MLP neurons of a small language model. Each row is named by its layer, matrix (down: output weights) and neuron, and shows model dimensions 160-351. Each number is 500 + 25 x the weight over its row's rms, rounded and kept within 0 to 999. Numbers have three digits each. A neuron's up and down rows have the sign that makes its largest values positive.
After each neuron's rows, "fires before" lists the tokens most often just after its 100 highest values on Wikipedia text that the model never trained on.

L2.down395:460481505492492492516486508489462502495441513537469504503465451496475497512491468498484532436500534509494459504490484533473563488570517530524463477522512457515511522526493512490524471493484493514482514554499479503505485502474501528529490502477507502484531522498524538523518479478492494494481486484504498495507491493468490539487492461496485465468491502507524471487515525487508511455514503513506446475465496519491503521536543546461531552472496491499492466480492492489498465490523492495514510516530542496507525512507514500485487491508499528534472476486489533502479466527486541473
fires before: "\n", "\n\n"

L8.down22:473482501510484471475472508464486483515499501494520502502512515519513507500528465538479543475496522558527495474513476503471500472548510547500502545525479513492485503511529495497496487461498479473524457480493511499464518485477457542513478494469528480509472498507472469571508510482460480551550485510466541511515521517512467529491494462476487518476510556532477509493481538514494527497509514513521487489489476532503541497479486479519548486478518491463510509433534527491495502526492484483503485513456530467507493527470533505469504532518525532519498477515490542508538519519498574532
fires before: "."

L10.down410:472518517492515528518472525528491500518509511507506489530490501544486476488502481458525486532532480515485531491511465520514497502494512494498490466538502475532445493515509442510498516520453514548479535484524496461531528514535469494517471497493463535533444547477484459528475483499514442511515503481509515514487493490540525511508544516492507446560505484546469507523539537482466528474500494499526460500512530498503493502521510508528491502506536515490535451473512506509491503531490493521514509486510530570496503488515519516509526451492529497512524473421483496507522513487484479481
fires before: "1"

L8.down427:517528470518450524481513473484446502490492460523482514481506486509501487514497491495474496480473532514515493493527514492493535498487493499553521525483471512530492495525485501514485512478470540517502511471526496506509526498481519488495486470474552517490485492510489542508531512457502522497522540465473493500485510577498524494526501484486497509493517475455507504528493441493511467547485521531536474506481454536502507459530480542469489519526512507518511526507558474499542456529531533504492486474538529491490478502499531512453487510480551500487469469497549512532514467518487487474
fires before: "\n", "\n\n"

L8.down880:497532467530477485526482503542464480514476536462551549503554479529485512495531474503511514520526507520491553482484481482487485489463503460546495454495540485528454482530516521501541542503447449446471508494518505500512504504552537488510495525511496509542486494490558477455451527509519505528502514499511545504525475518494458526458489471496475470516478508531502488500501506483495521519497477489503483510509478494485538489535476510517531510487517462499465503469484473517452489502525516508510488513479500485550469440498509446541506474496500485499475554432468518521493502516480494498
fires before: "2", "1", "0"

L2.down1094:518424521505477513491480485435546519531487505468525513484508510526492485462491499479536519507447454491507464476489519473486539490501503464537543534472485512501499516525482501480497496525490495489532482520543488505525478460508509494550511502488508516477475468514502526507519443498518510522486504469523531522461489522485505497534501529494513493481530511514469485464492499544497524530528506490449542497424505511509508508533494451477492503512496487512487488474542514513515460515520507468508486492510507447494496485497528487486461500508548505537499492521528480532502521531521602504
fires before: ".", " | ", " |", " (", "p"

L3.down581:520547503545523524494486522481476497568513485482488501535516510520543522501466442481507473475513522495480514479520504493522475492507480514445535524499527498495467509521474456486510479494489495480513488461480493452504499533507496482507535539484471504489467525514462444483500528489485519490499498510480479502527473544486491507518505442560477518497508519484500480487472514531495494513473468524465518498550517539506521518536480456529485472496474501492554483474525527483522486503506518523482571513513545497501499502484488522481521489494518507520466523462487499491532511486462519528
fires before: "2", "1", "10", "20"

L3.down488:517470464568498510471517427510476510485427510497479507483492488498519424471500478492546493544511526509499488524557544506508520470535505492511506486496512520477513518493483487481522460502495495525509510475501559470476525485488494502475482518511505463509517485487464480490544521521524490504443521514528504544496506572505446481498496493493481493499513481478485508544476491495553508462495507490488517507498501527495497511515507494505510498448473521459515499547479529543504563500509486516525500506491513532491456496471485514496459497542460432539489454534509499484484462521471494554
fires before: "2", "1"

L8.down729:505471458507525498492472501470513494514501492532481513475577550496472461513510492542526455528489516503493447470507530530527490514493498523541506470500482493479478495505516487443527501530509506526547464471473479520500470467489456487504541476550439526548512544489462486514486537503540466471513507536511521504494512506520523493503476467525478523490514485491502481506481499465548504529505527466479533551514542525522478512549499504505540426485537510499511549471505442502529514505510489501477497497493466505481492515483496509457520493488506522518459506489466508502449502529490500496
fires before: "2", "0", "6", "1", "5", "4"

L10.down1255:506521443482493466481512482495541532473519476510483473507499505457461477480453478516497529475478498513520472503446447479521505477479470522479468479533495528478488511466497511479476452498513470516452487538467534463482483450482530483458516530521543492500537459504511551509506490520520502532512586516439524513526459530509500534517477535520471471467517489492494488514489448503561502558507478547538500477517498502500517517469497474517454521520480484504467490491517491445486535503492549508503505485473502493548515515528498524502561528474469495528492504478518453530495505503511465499
fires before: "1", "2"

L8.down1244:493522489461486533474544502504498560512546481511466486512516520525539489508489498488489475484506506501496510471536516422447518496494495507485517451495486469499505511515512500470501512478528538578515510481495526447467481481458502463500547525477509576479506479505532444539521507487483503500517495483510445498506511494483493488512510468516522489524516544509490496545520496490495499501540497505531516514485463473532486466506486540465491484528503533450476510486511490546495510507476493493518514511514521465477527512516476461465485499467523523483517507499534459517509489519483482549
fires before: "\n", "\n\n"

L10.down631:510492488467482476484484492492499516505496512474531510507508466540487500504553514503482496484489489474481516493518471444509508458483479467529489495510551512532498527516489530494481477523492546523445505501514437498473463500476512522535514497530473508491529548483495519512501525535524485497502513501488461487451524454486450472465491483506516531504510510513498479498534567485474501590564492518464540466511527510517463529483501541482523482522522515481490490449491522546489523474523484533505469533511509490499455510525487491483467497504515480496485526551541458480495516584495488491
fires before: "1", "2"

L2.down955:528512486485497501491503478497506463534489481496503538509495500487546474534472504494511527445465492476478491477463518461509509507475471513461475520503525478512487512493532476488464508468520468498536493526454546502428476553490551479490499478499567558498518479491463497542484501480489519501506486477520511486496481499511496451500520519472530485534508462510461469474495482515507473457504514524529466495490495470515513496482499551471497501494448501479518514487488518477490464494474509439532490555467506473535500496518534543463509469509518503516512485540488504461556488489516502487
fires before: "\n", "\n\n", " =="

L8.down1191:483479476466477502490531508493479475517471474482519495467513462541534513512484493465514508530512539481507499492552530539485534477470457512531493484509514494511497502511479541463498502517520468527527524514507500508513447458479479501508518500555483531516475519507515473539501502519486454519531503510461517544511487470529510509500500488526546512512493484523512500478518496452506487507486492500509479435523483534490486570497511490455512483522464507511485511473494447509487504492462479514488508507529506509478439491498534492509533479476536488462495521457524481485517480512516443503
fires before: "0", "–", "1", "2"

L10.down1:501494472504483458519539530461509540481478513491534496482550528517465450488493522476483530472506558468538468523462502516502532500492526539533508521483529476506493477503544508511499499469473506501521495537474524471471489511563497493534519515495534469528492467537480491505543514498510537484539521474494474515517503515493488517486519523474470500481535494506503495507546497512534550531534496498500489526497502488470462471519497518520475496478471515458508520497509469510503497506488505523484522528502491519472498508489464464507448567472462531509507534474502475481483466477531567512
fires before: "2", "1", "3", "4", "6"

L8.down728:480502471513506502527519492480538506536531500518494497493496463491504451454484519502489517478504510504459483493473488483538514490492490475504476504489478519520532525505484543544449517540483473528438495480556552491508501527481464502470518503503483499513492508461515472489533507519472482504490524524523476542509500510493492475506504520491503520478493476426478488513506515573534510504503440489514460519501572504529488508464522464502526574527510524423547507446540478482464477529552520530501490506504515507479473455507516486456523501508533503540490518513516472534463523521453505474
fires before: "2", "1"

L10.down522:478515456546499497456505521481478502516515520546523449476495472518526493546498453480467485491495504472497517496513527561523498484494495522497523486499452511533508532514475531491500456484441518539455484508530455484531508510498506482504481549476490474494534496526542500483458492497487475519569474486508503497514487503478513504533491516495457521464494556514521468509468517529517518531515474545494523518477490534491498502487499493476508521525467497534485494464480481530551452447519504539524491547518526449535512497518520502536475531519489541539504502498498529552525471555513500499
fires before: "\n\n"

L2.down309:514533492481461501513486461466490503467487493506512479505488486464521514461515479493513499475502468454537489501560526538507554508494548500531509503456512484499490523525495459470538478498518482529465529459515494458483509494510502496502512506463512533503531541499528537512504525481479506485490515509466463516508490460481504528510487516480460479497517554474481515515517523499502472494537487504502498528530551546499536477501541495518462457495532552466476499501491502481559512521484523476482457488505542503450500505512496511472447463502488462494531457523489483495483492519491553512
fires before: "\n", "\n\n"

L2.down1159:460492549492468455497455500473502511487505480547502512564551517495501497538510487496458502519525485474448514461493501487524508507534510469524511504535527480493476545503503499491500515536494502522501509507530461558497479472501550506484512506508432529494509485553515480493504485523497454485510516533440504494539466511473514504470530513505498523467507472484438509502521526494529471500533502519512534473483503491476467550486519482517460501514489514460493513482518484497487514518500501483440535512506520462515490557523502495553518524475484549468519546521515483500458474485501487490
fires before: "0", "25", "1", "3", "2"

L10.down464:491522523494498507492535539496527491473503516470485464511528494462459553514536516518527494486509513509472498486527470471521486491507509504503478504532459483459499455521532527496515482512475522542460465506487519509545522502523461481469512546499514512476519468545496501530490485487535468475518561519462498498496535547527473500472496506488519544523490520478521531468466501510491535554515493449490464452461490520536493519483503487529515512511510494488472504490487514457488506473437476498474487516505528503465494466498485503495520476503497521493534507498485481524514495491523546514
fires before: "0", "1", "2", "3"

L8.down692:529547453507506489504537477504471550513519478525501525522486518518512472525514526474510460518499471484503488504502458502458487477480497473519473433492502515479513481504527520503500489499519450499487469544549578511522500477516443517540527474522506441472563477484501517496504503496509520497495510520465502511503504547487502488511514534490463470450484498485494510521533491553529512489495486509539502494523521466534499533513465495474505487433485549519503512530514469549479447440501502474545520480537514517525524535486495482522451504498531481517484515503505466526461527456488508515
fires before: "2", "1"

L2.down1190:495541492486484453512484479466488485490497518487486520485546486496496506489520513516500503514481513444485496502485489480503498517494460526459495528539485540500437462522532519537498492515476550532505492464518530522488512521469534498467511526497521495484520524549473450491490545495452484506538504513517488526536509509486474444509499462486472530529496470473511497469466468516500521465476484534520502450504507454480524492509456470514499522467509500478482505513509513535478494508519511488543494477499534527521468457453508531460477459523541504498491486516492510503468516504472452480
fires before: "1", "2"

L2.down549:480472559521465506495491527523497485480450492474524451474506529506483467478566508497490542529463510512499511463467488536522523480504518484535489491494517552476504498515517460496529435535526480508492514462508489520499498512497507522476451508528494566509475482516490494530478485480563511472523536518482445512481464483528542490510476496528526504514497477511485497522483509489516488510482496542496515498494463499498436512501530457567507470459486498491492521479476439519504544521491504480498502515520470494501499501479506492504500443510506460493542478490505518496466467523492527475
fires before: "2", "1", "11", "8", "4", "9"

L5.down972:495508488518471516497470494503517493494462508478509475509515521554527517470516480496452475497481511477495507522511442523518534506528463447502518493487517504502518523485512530502488467457516479499481516488525495549516499497517432463550504493511488449500487518495483486534475483567472484512533497512546438512497476505540523482477542501521488479508473498491460491468493474526521521537486497478555472528536497499497516477517491475524512487505496487501512493470512488498491502526484504455510469456529495481493457440539508507508507521490533561464487478451545521509498465470522523515
fires before: "1", "3", "7", "2", "9", "5"

L10.down378:465524484488530447499504483447472514498499544524496484480501481479466512424504511487526469484501531500503502480526499469527489498528498527501507545468466544448468510504478545504518471511477508507472505492439467463543493495487500491488555516526506477478525537528451503432489467535598519497453479513474483550491510474512509486495515498512438549539480507472489534466486468509501520468471508488487498493515467532531502524491500461508477495491541499485512515518501453518477455501510502510505462546447490501485500477477494528483491506506508518497515470510517491488493498482491516476
fires before: " ", "1", "2", "3"

L3.down998:470507480484478496488526500491506495488480509506460504509501472553499497481555530490498505511536504468507507479517491541466464531485517475473464445498483445503504464506516491506526503499451473504488493494507505485451490509493494473483496485480493508505525518506492514506501488541480503512495511515547465480478505489486451456489502465513520508489480535506459484485515494545510547477486521490509471557490512507522538508498513507509487454539511496489509488491516493508477438481495495490484446480437490541485522522558487514513527474473477491512508501464438503509531510493483514502
fires before: "0", "1", "2", "3", "4"

L8.down325:471510500470525507531484480473493476466512498467512497449544488500509449441493540516507479477479511536463480528473522449524526506515508488473503505511499459475496502502500500518526508509481481504495460469488527479506511498534500455500498503470495530512511479523476528484511478526494432483488538473495551487490463506571501485509476506490486479520476510483495526507518465492551554518486512508477485465481527519483497515522520470500440479519501525478483493512485428459483489491431509495536475471503531526539541455519540530464490532475495492498483522491538479489502442496512492468
fires before: "0", "1", "-", " - ", "2"

L10.down337:509523492531512538486483478500478508551507523509494512551495483503494504497538524496504472546535546491488503473465516461530472474478490476491483483463503515520497517481539490524473489466483439522509500500515549499493480501489477494489491501505503492490520499501512493492497463486535524491508495504504489485493514528523469495497515488459502502476486517413472466502519406472477480489519516518533463513482518479521485518503504522500507520504519513480471492472505524538507512530441512570469461555485493511497462504494520449505503473523478448488502464475474490476537492466478536514
fires before: "\n\n", " She", " In "